{
  "n_layer": 12,
  "d_model": 512,
  "n_head": 4,
  "n_kv_head": 4,
  "head_dim": 128,
  "d_mlp": 2048,
  "vocab_size": 32000,
  "activation": "tanh_gelu",
  "norm": "layernorm",
  "norm_place": "pre",
  "norm_eps": 1e-06,
  "positions": "learned",
  "qk_norm": false,
  "attn_scale": 0.0884,
  "bias": "all",
  "tie_embeddings": false,
  "parallel_block": false,
  "init": "normal",
  "init_std_qkv": 0.0285,
  "init_std_o": 0.00581,
  "init_std_up": 0.0285,
  "init_std_down": 0.00291,
  "optimizer": "muon_variant",
  "lr": 0.00629,
  "lr_mult_o": 1.5,
  "beta1": 0.95,
  "lr_head": 0.00414,
  "grad_clip": 0.5,
  "warmup_steps": 200,
  "schedule": "wsd",
  "decay_fraction": 1.0,
  "decay_shape": "pow",
  "final_lr_fraction": 0.05,
  "batch_tokens": 65536,
  "seq_len": 1024,
  "doc_mask": true,
  "z_loss": 1e-05,
  "train_tokens": 844500000,
  "steps": 12887,
  "dataset": "wikipedia_en"
}
MLP neurons of a small language model. Each row is named by its layer, matrix (down: output weights) and neuron, and shows model dimensions 234-329. Each number is 500 + 50 x the weight over its row's rms, rounded and kept within 0 to 999. Numbers have three digits each.
A block is one neuron, or neurons of one layer that tend to fire together. Before each block is what it responds to, as a language model described it from the Wikipedia text at the highest values.

Quantifiers and numbers that set an amount, often right after "a number", "one", "at least" or "over", such as of, several, two, few.
L6.down1015:557521434540500617471499507515520467428474344476523484494485514509521510482491568558402509503563521457577576576468500503557515533482451449472491486497519610518447491483473463563523489601448531489513525428487609487492520507614508475524462555578520402528463562459461494501557489493485598529

Mid-name words inside multi-word titles and proper names, often function words, as in When the Going Gets Tough, Society of American Archivists, Fly Me to.
L9.down30:470515484509535323500471503446547437481469479548553555446529477482556572483460459506476493601547477470587483572468551537510443496539563533557545584493468482425503563474450564514548446465482510460527458507540526543459472504446510500522483516488391448496490510454419489527560464460534450582
L9.down110:527448566476522418485485463592498506495543568576499499554453535515599484425505416464596481520596461497545437468545506481396436614470595548474462494568537482560562507570433480523439494507391499512509412376509518537503460461526498517473478435431456445511515456584540494610496478575495542525
L9.down341:588567515462439402487587400507453424511549600505539453543485445503503483438410509559536505571498538485486465512498513455373536550473482459529510574492555595569534534551474440493444572581454498532454468437543523563482593548417500528547464475461468455470484473598455527479493498472446535464
L9.down643:510525510441448461559493419460472510516476420522542466511469487483594495420448533527517442575535549499578432558379541544419448518419499428531451515496460468559486495489543508576528550496310546545475415449432452540483529550464512494520386496367451455508448505495493610444542377487533439514
L9.down695:494503545620517401513462457429427526373430543503475406537557561496471570497477466455483448530468492514511518512494535496516521453469522481436545528408480546443469547493457464404532577518428535507519484413450485593460454591520553518529447485415472470568492497654496470510440437496517541542
L9.down932:418484560532552535503586542465479574401475549445418543539595520572549520477481604508552398400504501524547534505548499463514508501532435424535485615533534548532531553579492502396498411507425419608478510519552622534452449419462514533470579538505504518472562527409474523522578530453471454480
L9.down972:447425513597436465475558435477496415589489488498431556519501496480460563374487461525411481467537570474406467521564579495499450532562530503597429522507532396505547431599547555484519404584527607588554510477527466461500548571534421420433600479585445657468514473538576513483514464543539513468
L9.down1162:559559510462506505542467477452507386525469552455593506420501495516553428443527541494542437509563543604547636551500468492590556514462418484487536522494494492507568508523577513424535517523514568441545561594452550439505537446349598511508487494406513415542572542577570389467468431478497435538
L9.down1279:588566516514496489510523436529477558570475570485426520463545519476464417557502432519545491532503481481453447530494555452387554605491495454472493550500522506480460503553417551577511490538414537480469462489547529542447536619505450478503514543513485502524451401503569534557449556555452609453
L9.down1435:478529429573564416502539517505509526462480551469580424559491620566503494572542526437472497537517365470513535515499462514498501532470457532479488496448555457511495539517513495508424485405493514514495461480460469433465467518537475474584450515479509515454550542598533546476471463482622553568
L9.down1506:528558529534459506503541499476488459426540605506553458451541524575532413543317487505519505495536533468515533550493521561464459494479429486479470563547590596590524496526566487542543469536459529513499539495553546468477534541432569458514491522551515458537471513526605486414504458386578455439
L9.down1581:506486553453409330466576458447516423471441461535596483486521567494518495543495383431525451570449533496479470534452461558534475478514413493446476427519563493499519562520492486488561539492433554465595435558483521530440569500553519511497431471591562459504518457527510476526501469405483549462
L9.down1622:502514455448469435575451474505436474498468551463532519539442535454544527548496384549453460482597408527532438510470502544399482549454525475506503514536498524467492485391514454488469465529573592477574543557503565458547531355430423415475414570623578564415456407556487472385513614495538604553
L9.down1674:578456493453373437383483454473549518525489503522530461421545506484524545547623522416519482532494489502533580467494511529509512514545466555531483519564490509422469483495505494434556528505550562438587458522546542442573504417475533487501649503441578441497515489550411450477388455556509481530
L9.down1733:569500556554519445523474517533433540503479539525616613547423438420552517535508469530527495474477462443550466402475551492465438521526472438440534550467487600456565497477455474497415616525453511450523486482491483500401486532455500536606441494437520556557434437499516557558501539455523584459
L9.down1761:504530525597531476643543588441478555510480497544596362581477483544574510581531511574528526437492424465481452479516547532474492477465465566543505611436504470424467515452568579497493473503649535608478400494478507631496378526432478440551510495474520533448472555380519562552546574498486585546

Periods, semicolons and commas closing a clause in narrative prose, plus said or Additionally before a new statement, e.g. "purpose'.'", "example';'", "Morris said".
L6.down1322:494508440500537598548511496438495388576522512517504436536523538531492493532475410498558479552542480535482506490471430518505472541532497534488523592429481572488507470503556493484424549499474552501520489541469489396596554440470475515514530551488479524524488452528580440520468488470500500482

Full stops closing a complete sentence in Wikipedia prose, often fused with a year or bracket, as in "player.", "in 2012.", "kiss).".
L4.down194:487490532530509442635541541507476497424510549491554467456435534468558455512548499543601515571535488507502502417430446451528493497432482532497449515459585494528521550497470491486537483574421517522517556581512490501553527533504488528573501592549612494453484511524490458465492487472482581572
L4.down632:537584506457502447554605506531509457472460469565499482472480578508496477517593597524576602552510519440546520407501609513568530543422499546424472498453509473519501586445489465507499509508415504438518536523520536542498483627507462416522485466556560609499427511475579468581572575486489513420
L4.down1397:551496518562505466508541497544430445488540453489539464583506524458517489488472586523562548575478458463450477447507412459421507530412357606558447431572621471462511550543507503511527452544452477519567455465505501471486627441499410514501549516553493446459436464493517521520544493444442542477
L4.down1590:580469626554488551580485455520466586468575547485423513509407427514544411520554487507599559558538467534477541416548443528492541503517497456371443544553493448513548531592503580494519530449474504518501446566541483520506508510537428576548532557543476575548448498493422512475555445562448498466

Fires on "to" introducing an infinitive verb, especially after "had", "failed", "began", as in "had to withdraw", "failed to defend"; weaker on adverbs or auxiliaries before a verb, like "would have", "once".
L6.down895:478514511504481519587567464558514467602482470510470612425501521542451579469477522467562459566531514513477560482535433532539493505615488589456508482526495436417469471465465477470500539500519537489424551583404528522589506466503519480468577479442473436494440469484499405485536475390475572435

The first numeral token of a quantity or date, after words like on, born, over, approximately, Total:, such as "on 11 July", "over 4,500".
L9.down187:512450470578566458515420471469443548552519509429556486538589522533495512462527465392482595496469535462520570457546584553475426526512454484533547530529456473542478579455453467475552489454493535500524442505446525580452489513443438559526488491559519613471544553506531471434512450599468568449
L9.down313:523528479467468572541486443465520499460496487519386452517541442468539525547468474502565561612518453554501420503507555527532484504514505561451569562561486487380464506526443501483483523432492504460381601493527508504480503599515461503593559504530491513562493510537475432480523544468592467651
L9.down431:472469452469488473543549557601521598514456523490471492542505482512478479424479513502496498468550578505524441489499518577432560465531482478596436504472430518454494534458607422573540463432582560517543580499472525489487491497525495534437357567414496442507455633619545477560545577447477563413
L9.down443:464541480437504567490535507526491627439568555520562461546488451514466523511550571463485443526456491471523621543478502545431488540514561538429396446496533526534499541604563488498492486483521502549428511395552545455541492511551488455492476562603568526428484536564475651576479574486593475514
L9.down586:534565479416525492486548480479466512467556475550440487587496569517501488473412403434381522515463473491559517542533598487560451491518412413434616523559484475589440455478501535382465540565513476449522495466439458525476541522513469458484548506493343516572511474494536512467537539535607555489
L9.down796:536529449470485580510467558531497501545450474518522501491407479527568465423510490555431532473461522497482464462456532535558508482516492510442485541507622476494493452454520533518479425476529530598559528515504537474523431512525532552428525582513579595429514466450556579455541589552613485507
L9.down890:586556404530511433496561506481528493492517467477496502398487508562534465487612502558510514499450536493492538492582518473524529545503497481373504519605538467559416414502439559516386584459499432504531441549450481473438505438408495459506430496573530601492446489529448527513471409546479545470
L9.down1181:507456505525509585446621551556574558516476524560480574598459489570540581574513513523421468511451540460431509574552533571561507574548482446500554519531500483544485507533548402541461452551440539512464539473471442385396521494537522484556552562547530562565487584531451544381554553598454517477
L9.down1381:486484363567552476487419514547543556554479543457543523499587474403526538453475487472442517518491513463459566515570423386501439443548478519465549491570464500441438412515548581531574459416435421525515500493591574533572545423481507454546527497542517518548516439519454459524548463508427529517
L9.down1442:497493524516513480533414438556515503504450506517474560527510432437549572442586473614507486513478499535450460386556527442535487506395401567522531496478491544520460486526477514492420412514560527532480518546457510511546525487558500546585480574443461506432474466454532469483530433594426439460
L9.down1482:474490474552551491585393467440538447493487536537580558407515419453504393509548469504474534492505576505488449351460563448474482498523479470606416538525503508496438481527453519436513601549434542469449515518456542555446514492464431431446596502490517615522431406502531450443509438490558531548
L9.down1552:540402458579511578490542495582567523587434536468467540438484484599537393450463548462536454504566410530462431477526481471427534442468547593454414447479395530499508529498484470547462509480438464474539455454542456517509569475508446463563568513458437446518530511412489461520461499535443459524
L9.down1670:513544499444369493550504568545457527514454362598543542466526564609539482495432448413476499527442421562389443590422510505422500518479498551546413462545471422561507485487419486582545581527516460584567529463488562493490475555580499448534489563525551419519496500498540483470577494429562503472
L9.down1772:473558566449460536489522469493445504500486517481382451475451591560440557463467529507588577475487534446426495510565467591460524453530408513453416529521596459466545437437520470480465471476504494515526446422478511418503511404615541363562423507508510480447522549493396595579536576510445445526
L9.down1999:523560459511488506536540550530560611407490453589588505464455524491461522610515539467551431629445403496485491514579452441560413485619452580491447573446477444565514534529444495448447440472496413535466464493441461566525485590506456504512537559485461512461533532504512502548496410488523466517
L9.down2008:486553484456547438471556496423488538475479494497599485442541549383505514475488553575477502514492474496630484529510414507512432512453563545415467524573499512536469521454464467503534475580478352507573516559451531540470598458491524429514472461511432557526411526472475601475485424481434517497

Auxiliary and modal verbs right after a subject, usually before not, be or have, such as does not, would have, could, may, did.
L4.down189:542472512457497544446572471612574473509524516518459491419510514469505524494516525517584531569425512458569510422496460563459446603570486457597462486565516457515560556496512440546486524586468566514482524454519556474431528477518431467526440572481447492422497466544549398601541436560550562417
L4.down523:436496417381562475449447511591580481530615509533487490358453501502466590514566501510402460523543462464440448514508487458514535499494516508535458497496520465490594515551487614459513517517500509397564558438438517521424508513439513492451537468558583511557430489575459462549500499560400655528
L4.down1399:486471517504449407452392544508602404512433467492390419528524474472492530518485453560409520475549569545478610498443467453520502597544482566477484431524431460503540472548483443552551638535419599571508446481503427497454509430409479430509462523483456426509518436533581498572459518535472511514
L4.down1814:467575475517550412503456511505453372460528502589540582519464593505493582525518302479528514429579501467566475504536549553516487482524587464530544480557537490565522387507501492503495458554555604512519509531543445387519481454493481501550477492505500513403578470456471506507513542547499623559

The final word piece of a proper name already mentioned in the article, often a surname opening a new paragraph, e.g. Kofo-ed, Che-ung, Drin-feld.
L9.down124:535578578464560444579500459530556497503418594460500559420560482556595458466429434552438514552480469525553446517490526441451576437480454473360509469563569533556478526383560381490547471474484623477543415427489453539578442462578478481563510542506536549471476527509524482544552521629462487431
L9.down200:588430455521617562552592593545520524508493474508392578511422510485545450472531537487406483419485507511590528512361518511536526520488532488529510525512489541514565480492431465518516482553538539596507558518501542399474540483547535463437504596522445457504495583511489502505533572510550461482
L9.down263:525471464437473698539560498582488526536446530517579602453514509567472478496428417545434490523492480434494553558437483458546457498469509489551473492598476448468466480477518485497502507561532647515467552545498440457603581524561505519406516455509497477527502607523526439508513443414509431507
L9.down406:537468554524500521513442577550505516439386460564437542469506501520549453413487453475496452528594462524468431450528528530443430554484475496460533593511501524458474587432594540551502471513506566562494511546462556468447467418562576541432472613611529352523491512496444500567557562446549490466
L9.down815:563499514501436484405521563508575561460473433505415449477495476507485423489387515501523460472585461400472597528404458581501501411521434544474423452546595452533479543535491400571543530508523492481473626480529514480556602537484623452481477472459531394483597535490538405490493500520471354517
L9.down876:483502631461495515515481554537532528568496422498494492548567438584518486427584472641552486463612487493471504505596547537484481503489503484553500524521438394561491576454512544502535390504427471485490382562491373513606472466433472419487495508443485584518475448542458451458560513600527517509
L9.down939:501429459453479610500586494572520416462540431482508440516480514489558483413479600582515420455588455407563476489467581494504480535470548523497503475551460522440609528439508450563535514472450469510468528543487551454492579514564535480491450623490506412480476509480479458526556471486517554470
L9.down1009:417511525429548538432494517557524495521536487473474488480526590530514569528510463468538421485496528511538508410497471592483531554505528530623530476459469474524434495505443476425508474415520447480510507615447530457637553407450458578460448542566469415622375512548421474441501440511565435468
L9.down1247:464550526460496637547509464586428537429447549465563662397476568524509487577389477484519468571629496509437460504492431515596413547585459573548542480486400492491447502382545484553577479414432571567505573556535412496495559473585559501508437468583499492542432550499519536601537430494466455457
L9.down1292:524513500447436509514425569534444459406487451516514504461550508468424558458507552523543546401488594587515459518444492486467522469561559439505461526589488544516541568479378492563488610455488509557489551514561384515586513507517562526576451553572485557538576463557562542486446452549548483489
L9.down1349:435570557419489594474557487471482462469485536491546600515526555562485463543534504417566481537569487445521478512490536489585440597497537540542533505515465508463519497439539568466509507556513462458562479567539513429497598449428460490480441491501501545436515493426493540490573592432509445508
L9.down1357:501576532504494579426550425579420482431515482510440481585471482512449551480437485507628517563450508544520468555537444533521478559517443459488591488559520493526439554505483471555509548527468569457600489450519513423457539506469505478456448438527459531381514466382497507476492515591417413470
L9.down1661:572517566566501546522447527484552552489480457513440576421451559499562485378412508564501498513546546508578485546574493361451570432505518454541469529572599468493491466455512476448479405504471582535453442415495442521510477526475562424435590586539526494587530568480559515483536597527477401511
L9.down1769:528507501528492507515498423610487566489488531519494546465491511408479474486468477497564493509491398454541508508554536478534453486481494488513468423537442557557467490447509460525495554452497603548536492453543489561510525551577460463459553444525580574581448480554446481533525384477472447418
L9.down2000:562439424455446526500441522507372516466491488478512411521477463570560521449598481506541473497540424471509547525505474551524557425517548518472532585486451536526471474638462404472580531465480414540537487540508459475402420485477587430475487494531433448471550493578428563506520528485452537544
L9.down2038:449491519453378529497442569502499507416511431456548549512557443519457477413548487446537516452456442480583459472458440513519465418461458468555523494480509492511356569541550462551578476519510530463613468466447462626495422440647532469464532500509463439501504524430539443523641512527472494520

Connecting words, mostly "of", inside multiword names and titles: Castle of Illusion, Department of Transportation, Master of Arts, Dragon Age: Redemption.
L6.down1847:471463581436485465438463539583451551442555636511442484519492480509489500488502516496543592506520466568543491525551470495469475482488528429461482466528480533475487558458518480473496527524456507488473540563455522496492379450432555508471433505502424599452455529364509548505397518451356525457

First number token of a quantity, date or measurement after words like of, at, about, such as 3.9 km, $1.3 billion, 12.5 percent.
L4.down346:466461515514564412511491487563438479521412566494526565412496608544519495532428392463590478478513528461481479542511491534494505450475495506488552608464460506457456513490521535533530517579538486533498551441490513578535505446434439517531414430608502515634433491498548420561528433452483581469
L4.down1019:548440564412424452591543459509488463524469615434548600459438552422555405484578450517483520396517416531540559431512517584437472359564496491498509446515457499498471523509499527513487563502506504578463500444565465464445458442426392496483411534557509480574484557491431491525500446447572554568
L4.down1220:513567436529432419542526460495497501473427436414465560551501437478488441353574489555579559451610517592586532547504430497492495602556498439503548498543543494479532531559509479506536592618524467478507416476515519564624400460424465474469503491492528370565523553531461546600480534478506629484
L4.down1725:499610490578446451454474512512517552511498476416533534433421458433395442502438527496491505594426470503447476501458509544449506460535433519517501414553429535521465470449542535503500476483415481476489514419452484527538547467510444520472477565566487517520501518523412416427426421522554461427

Surname tokens, or the last piece of a split surname, right after a first name, e.g. Tom Cox, Kyle Orton, Petrović, Roessler, in sports tables, lists and biographies.
L4.down427:549545542480495514547473496523534647520503571566536452440518512587482510417444398449486466490575490550529464492531440443519479442467501522459502531457529517545517437479592607521482581457499555509540556447491469501564550574444482524434519513471485528595644523527552540532589500511520464602
L4.down533:444476485578534409491453453473426621482442513536646463545568611504420596484550533475469483431513383523554537570449484472546467457595536396510582478433538495403551474557623484434525531481494467577545495508461510565449508536378418461460471470450520486434597499503509462394552504526549469528
L4.down1515:499521448536512638507507496510421583460419564462564473501495434528450375577504478493552460474514554473501607443470480503529520513469516568486473500502564514489406542519591482470504447559456452542440438463508456532505463477553423585395525494563520468523552536539511500592552510554480482468
L4.down1564:565520431548538427551378501475486615492531479632484494426502539625557586477485437410517466537529539537510449534509393509500433506513512517526445532465468526538543399479540554528468510525460560512448461534416501540483489595426367530464569529410517528509512451493439526585543455514540502489

Word pieces in the middle or start of proper names, mostly surnames of people, mid-spelling, e.g. Bu-ech-ner, New-combe, Car-val-ho, Bott-icelli.
L6.down1696:467505564550531505505579473529517519552445465500529452512524581573493516487458445501452506449437546541545539437505505350518619481492503561418491492385454502476468543416524508485509492391492562524429527563404636474545415471414449517476523474542550539585492478579549440566455514442541519464

Verbs, determiners and nouns in Wikipedia biography sentences on a subject's schooling or career, e.g. "completed his", "studied", "began his career".
L9.down18:453563593605480536459469521542476409506453489482477450467510469420466535460474520514504534433594561490458534523465504494423511522540569613503443584393490545465506502400421515421479452509463552451450553610466427548509468519643427429387490582549480505475531497532467446437525607536597475429
L9.down167:479557504472488478541411507480520547533564430465428526607511449496439502540354566516460501446371464473518519460452531413518421409517510504486520549418507539461479566548424518392490510506469384522404538542541493448556431592564511423555491533520431452492559566574548440504543552548513436543
L9.down190:441460527440496598610454592441445557490479524524449525568521552550498488537528506477514491469490568497505520522450488501493582523521573473550548480523524534491458450521475611459480477417563506472424515502536486530459575505520598495469554521455540458532434534562491476496467577518475555532
L9.down429:524520521533556500503515584374541479398497465528528462472514552482569443473549418520533497403487526527382482371590551464458451449533506564456544585528539518446554548489436485480527585541473528487492441496443422509506455495422446573587515534415583505407459521447461562483462616528491433565
L9.down475:436501439500535666486544505514552538415505553564561534569578498466463487572422478462511396461443412532501430490508554494490573552542431540588457369435490560480527546491530497439504435566483459518449468521534443550587408536573526554520415448595494479585511450512469557455550573506480505579
L9.down581:430468546552526554476551477549483435550530509463514467495525422582405513529455473461527489395488445495567519492545632530503530399374493512542540505518589573426461533610535526508454548441514563433484547473483454444576549493529473484557508549482463475531583589505445556518517481485478422489
L9.down664:585459468439516400526490480433493447385508532561491503463538351385491523590568554495437462500551605562496493451497476482482460558507497447540514474567537511470557432477514436523530552577423521484486481461522406451497496594522515504564420482468506592546459422483512502426517498527545524460
L9.down800:513482606471565560463504468477539475480500546451468527512491567484546564550399555545546441465433444522517517430539555471446590488548559567558461519508435449488460430523539499487586554552566410543497475569489582394465429507463516554549460553480507456533547512563566489549476503538422558543
L9.down1053:556442495505501535520441555523508478589413402434445493606511475495508571537497539516508505424521460452541525450613519452510575455503473553514526504565572403486522434530537543424484512490572524536477575497557573347462394440513429519427462557505476501587552512501521374527592469486546492471
L9.down1228:487563507549456524534540614465497484569458388493522539486429529484512524600634540497471525448517439388555400552642546529476503426483477503448465438494371481488563479380423457514465491509516453437447584549470426410546564522483477497483377570422439589532495535501422442453474534375460479590
L9.down1241:532513464523465443476524570497426492499452544497529547543438468448533388520517521506563559587510473471511528339545404544575434455565571409461506465517576533528463482510490403570494556449549533462487435458485481482498531400453479494432457520493583501577503479514526499525485533472502491593
L9.down1639:436418545465527540404556471528477474557515473561494526552505476477490530502485449527519428484440481473542453466420489480492557565577457432487447607522495477502441372501516517545504505469498530550527485493424611471425457466493483555531519546596546603470438567495535484492592529539499512525
L9.down1765:530494534511567469456504530457476444564489466498544546517530449535489524483519522501539451543472652496540436499595581454354490507561564560487528499467471490535468523533410590471465498575496519431482449520533426485482502551539474542572494559439525518451513569447506522465444414500489519458
L9.down1848:482514496493455476479480537502491475412546406454549506524618458545522576455406402451528590500557376488565537567362527478471548490480504474581535482606505493470481478451525535424556537484473515541450466604485504618505491557543543520411520490507462551458383479490450522508508492513394471520
L9.down1945:525477534542522457444472519471477568473520459543571474470560389540557519442480498532558446450556421452513524457545442516494485480502480492494468525472564562480606512570491548401479541533477467426456470524410478466550484488490540487512549493494601415618486443563518444534559427521515587570
L9.down1947:495506479430554518465507507510492520582450478560467513425532466601464465451506579500409545589580454454467539458583467394430534508511535572469514498537521535412512477539475506523530475495477481487408481515445491561453490510520551474571521534518556539475517500549510510513414489457560483518

Words just before a bare verb, mostly infinitive "to", modals (can, could, might, would), and "not"/"also" after a modal, such as "tries to", "could then", "can also".
L9.down119:459473478461522601572508573500472450458529406513426434517451498424438382502473404483417461486444445526486556457482560435551559487463478554515393474543470478473387533522444445528527495490574440450537629477433521444484619542505487537463504480538470496444554519495496503523489492448548545451
L9.down261:585463500493467506469443461436514521526485500439552519514426567492531546525356661513476481477511430460455498478486490470535510530488475499438494574556477543457506512437545477467532537475596523445429389515500397545550520589585463507444504442457444453451480426446477591554474580425453555381
L9.down322:494617551493556573460516498523486498380475514437508554477517488462489539527574585555420491588471538463549508473535539446469527439434572516517529477514536494486605405520482501441496375585544521478503429420449435497444510451535498455436486551497555476505547477503562532582470478474474505506
L9.down358:502422460518503435561524520495578514481553483546416516486493594530596487520451495447545435478522533514524473600498462534391445595480507515446507564447518520502487463586510572466560478540541581474493547517565516483408502481466480472468448607500573400520526583488542532554526555481422520476
L9.down490:539594598514578485492527406451459606518527498519522530542395523508478488488464438522553470505537523478474428561451499477558505523539412514438432591494555414498429505490480546585501511506460505521437555397596490551499499417457471439427426509462521524430568479484519567499504459474506542530
L9.down670:519540515529470460516433528559396532462453457458579541469535493419484408570504505448594486549567525589499462532510617486487444507548507548454526572539427467449512518524478547548533524459496498587433495613537450535492507475493568465444521502452446517453545500590536535457677562410431547519
L9.down794:547415511448474651510502514462481541461441430455471494481467532525505435456441475501496480603506459482509481433520394561459556435467596521474500486478467429589540536550488521257517471567467538531546508464497480517496522418557537442518503539568556471542413488452610546541591620516483564468
L9.down969:540467459485507568491420559571574560514452522561522568426465497545520508506511451431579480535521505471521410467470521385516494453529455431489376444554497527575565434460548483466473509508548492549589601515480469505451564512521516479416479589567538528593504497399582519598503460576416456521
L9.down980:443449551494503559639586551418518537517510532469540428481477603475542491431450459477555459373482470496519559495584463459418432496478573431534556607479477537528543512533565515487511417503545614529613510485522490576500520500514545512391438517561588510407473473522582467438491475484524515576
L9.down1110:503555513488445462537530502508542608412510452530457445539519558518491488420506448440507513451503479549437472501500464433502479451583434529468502588598465529495562427420522403517477520502494561524512511477483501491499482372446471445446579573442477482425554567558516460573486455542478526574
L9.down1308:531492425526513414564502502449448528500521423444470562477544537421436468445500482489540519445529591598515474552588477469496487521479462517495486432466609543490486427619492528424478470547494497484439387581476537492468470560475480551466603567580511506499536460419477469499503522565535513560
L9.down1373:595485434429559496456546451492471394497391521517490481390514505420532462531536506425462491534506492522575503579543469388451586510522430416590465617542571461423539545558402520436455517547443568400397559450485463422456522457518511508488525492536503563494447507484513428524546388585619444492
L9.down1465:463452543551435638535515409550526414443486555531479573525451390524431458480582527504361533551480401518441521493454518431438463424485578531410510520535407503552409541488509491438438481388483496473496491493459482526427506520558521459471424435494591462510455534510520442466511424530518458451
L9.down1560:447492567600405521520525526526492433490550437498499609494506556498448458481416469423516477496471440441431496486517558533529462503499543426465551532519509495569476475565491514503466535471557483523481463566538542439481508543402552483563556572530428557490432482415458544399587557403434447488
L9.down1944:517477531421544585535538555432516503500512418515553538393483474408412425467519486583587520612554426522546473548480445382464500500470576534498450552519535510501552512517446601409496523512445408439533550522529429548609587487512540544541481543466532451566548488579588595437475532551418572546
L9.down1976:504438506479533649420468494483488568447480476504580403388505488533487510401518492437465441508567498540500600527435482551536561486529541532547469505525456506471433575436458562538527547482417547437538488480568532494502507465482467500396511528553513454438495546414500469452523521448551572602

Main verb right after the subject (he, she, a name, "and") in biographies and plot summaries, e.g. played, served, was, spent, died.
L6.down823:539559493465509416480583479527538508533438498548479441494477549465528514480454446515442426392504620518496466478455554505458535532495505475445471475535591440468534475466533505460474405551457518594502557503432604542558461489570467486489585545503476491473525465556506466552515592493498479489

Sentence-final periods closing a descriptive clause in biographies and articles, plus last word pieces of people's surnames, such as Nad-al, New-combe, Kendall.
L9.down111:524537508580535512461497533557516526455481431533482462431557501545495497464484491488549442613490461543584493465494535603416448427485523482546496595491515583469489583526444527422526529491528497442498554522396438513557585496475495450553471515489471476495498511474529564517569551463435574440
L9.down130:501576415553548482557576458456493455492502526425524419437450532569402440437458519524488470500506503450460583535430552432533525471573508441415468480535535445447486489451528515472513522534490622558464530455547523506518457551497510555412517538488603574531485451490512513636512434392514454506
L9.down335:508507476514407522534540513612478488520506558604430507573494448519490448533478535485446442512470533501491463526458567491528463519454526570442559539508475574465455528596546434514406478587516482500564412447480427551543558450521421452529461540461428515529537536460394563527499438540527522481
L9.down391:553493431474406548477534476560490507574520485440555478502570550439511555561437431474581514401569494434544367485480569553472573526562636581480479548570468407460518548447479526420518419528548566510514528627488481503568549476490507522485423522541461580498422488532614505682553466512489393482
L9.down562:577463435434432443446561490544460482502464512540520489445483494495494423558403494460522552518494500461515492472497568515426334447424513531512448498525395501476592541502513435503498549477476476422566559331542478558577562446464471439500506421607509577520583481504424473507536449555497505455
L9.down573:443462564451512538543499495538408429505607596481519542511503422476431471573522428511547474465493431437518473408526611552519472518475537412475538433468470597532366577515470517439535517512457480486512467503532478517559551508467483474488490460521420525444498439443509396504559485585452505498
L9.down596:581475514448577420577520559535504453544485488517565462535469581470460443516643580416607520473516502527581382477439476599502457497507510532531453496416452508527448483506434495449487465414471521454442522516415481465472539401574458496546431463504532513488545508502455474513506501492430525463
L9.down600:466414565481517441509501459529449462465505458539449477513423416475577449373508478508557430463536436565464438482487523432473427471499484517463425506525469474487547568504541549593490474498637543424533432489519508550420543536559492533576513461474498559522516525494585515531552602463455460438
L9.down731:512483444512477503434520461446530397401422468505503582577535512486463505508498510490450518462469470526429529491452507549475487462515460449427565540475464462603497505425529438551475571536602523405501517508477411402503430505499570521528525443442503556429453443528486438360479506469419527499
L9.down838:505596476625526496515484456422545541476588490492540512521470468469520457471439510478499555540546446515552444566435534504386498509536546494467464440542519585578508558468558450523499395479466556501472543497606453470455563530568508489429519485582519481518523534498505536620426531464565437442
L9.down962:444516507484537544509527483434491478419411482434520476467552466550523442469546442439460558608563524499442497472471494501418439548492516514440480501570509461523563545480502546532554481463490534398491414465549510610494537521528434531559482483557550471435470451497662562517480538392468503488
L9.down1006:512506419540473517452582543487518501526504500450507556460581564570578518410399476568534321476467445447584524545552483504499544509504464511445478490478529506479498464410535463477519435456484493490523527510465517438499549465545488504434568563486445480492466568439447537566516535512543486625
L9.down1134:477433524536518421553477550534479426497503540627455573466534575521553507558453512481421441520519513575586499477481544517450537475495466512596452466440612520491508605492468446499602458529427424543527547529459442574455470444481496484575513411508419444445503521542572540495479443421379439577
L9.down1259:465447462501454541544510565540446484513539474492552463546484465385524439494463502512521508482450452483530511521452568481419537416449581541527495468461464538490457484540512458516530500529541464651585543483401468555460456466479580525513455479509481530485448373492498405464564568559518562398
L9.down1470:489498490561542393496536453464475392571543518413435515473569512550440498472500417461552512538483492487541439488614485493484518507494489523459530535554491472536513515616551612499500539487467467524466409607539496462470556545553556513481532517623465472592488494439472495512475562512449536479
L9.down1981:493435453477583552596489534538484603431475536555614457453507486496494476578433476516538508580485483558579491511469486465445508435466510543488522501474524525476624520424526458496501509561549520506499502472506483507511539509482431528506398500618563479514495406517464507506455493454438434482

Capitalized words in the middle of titles of songs, films, books and albums in lists and tables, e.g. Let My People, Nothing But Trouble, Someone.
L4.down463:499522467526510518537465437476513590491474595518524422484457457496478594547509451500577479544524403482464455496440472498524560499509454500401516500544482560464546514462478452486542551467450485515476501425430480561515418488549540553544481496497518545456483522487551466537529533472512438523
L4.down647:487523527534416515575490527503471558457519497476468430603466519542484537451488549549549429498482581549493390487496514523541512475518510525514515498563524417438473584462489473511462526436569432419492455475442433548476510470493563548536509490482484656476440500433481430473452511560402466477
L4.down1864:532472503541533458448511484470527611564531491520468480509403451424506483484490507424491519477493453471523398429498527637446513592536444442502547542484533476570529465468390534503572478533509563586493501500511543443495495501497522447500464486493417554461525476472632598567406555526571524455
L4.down1925:466565471561436534515457523485486536517414570614505439437445546503517520491530505427565494485466480476423623431585455470445506626561592452462427503444450532541473551513433521466477530491460491469424432502466472483543450572551545572423485441520437536569530487523549505614500540604421511526

Predictable words in stock Wikipedia phrasing, in bio sections, infoboxes and election or stats tables: "gain"/"hold", "Preceded by", "studied", table years.
L4.down547:407531478384477577478482487487473459554489468507611490567491519523547517455480476567464469507540519439537531505533550536508455480477526414510493439466537607496464468482477452472458421454566487538506372461487508429482524488450468493628561514503492509516436505438537524437521525532624510467
L4.down1533:472586453613558481475502478524475426522566418514506481423476577495514463456512552564427472440624462585493420488520460546490512499474531434373531510506487535560514485444519487465451432555470524511466497451532496521489448478522438500417547541468513540544532475544529516429445477498565480496
L4.down1824:471527396527562426445447491523437534436586582537579470486581499514477459449555470475568484442440507412519548472442549503545551547462547502423547471477457468574492436410484533512513422531449567475512613492479486543483500432415543504492571490529434543501418473504591480530454560578468477457
L4.down1835:494490541526516411483522456482571526531471508524548555525540535526587402486453499468466418477527509539575504509434514580529446456437527608527432525588467518528429541567529421497413553578542624491438581534520556457469578421482437560384571582522541532539462569557435518568570510480473590546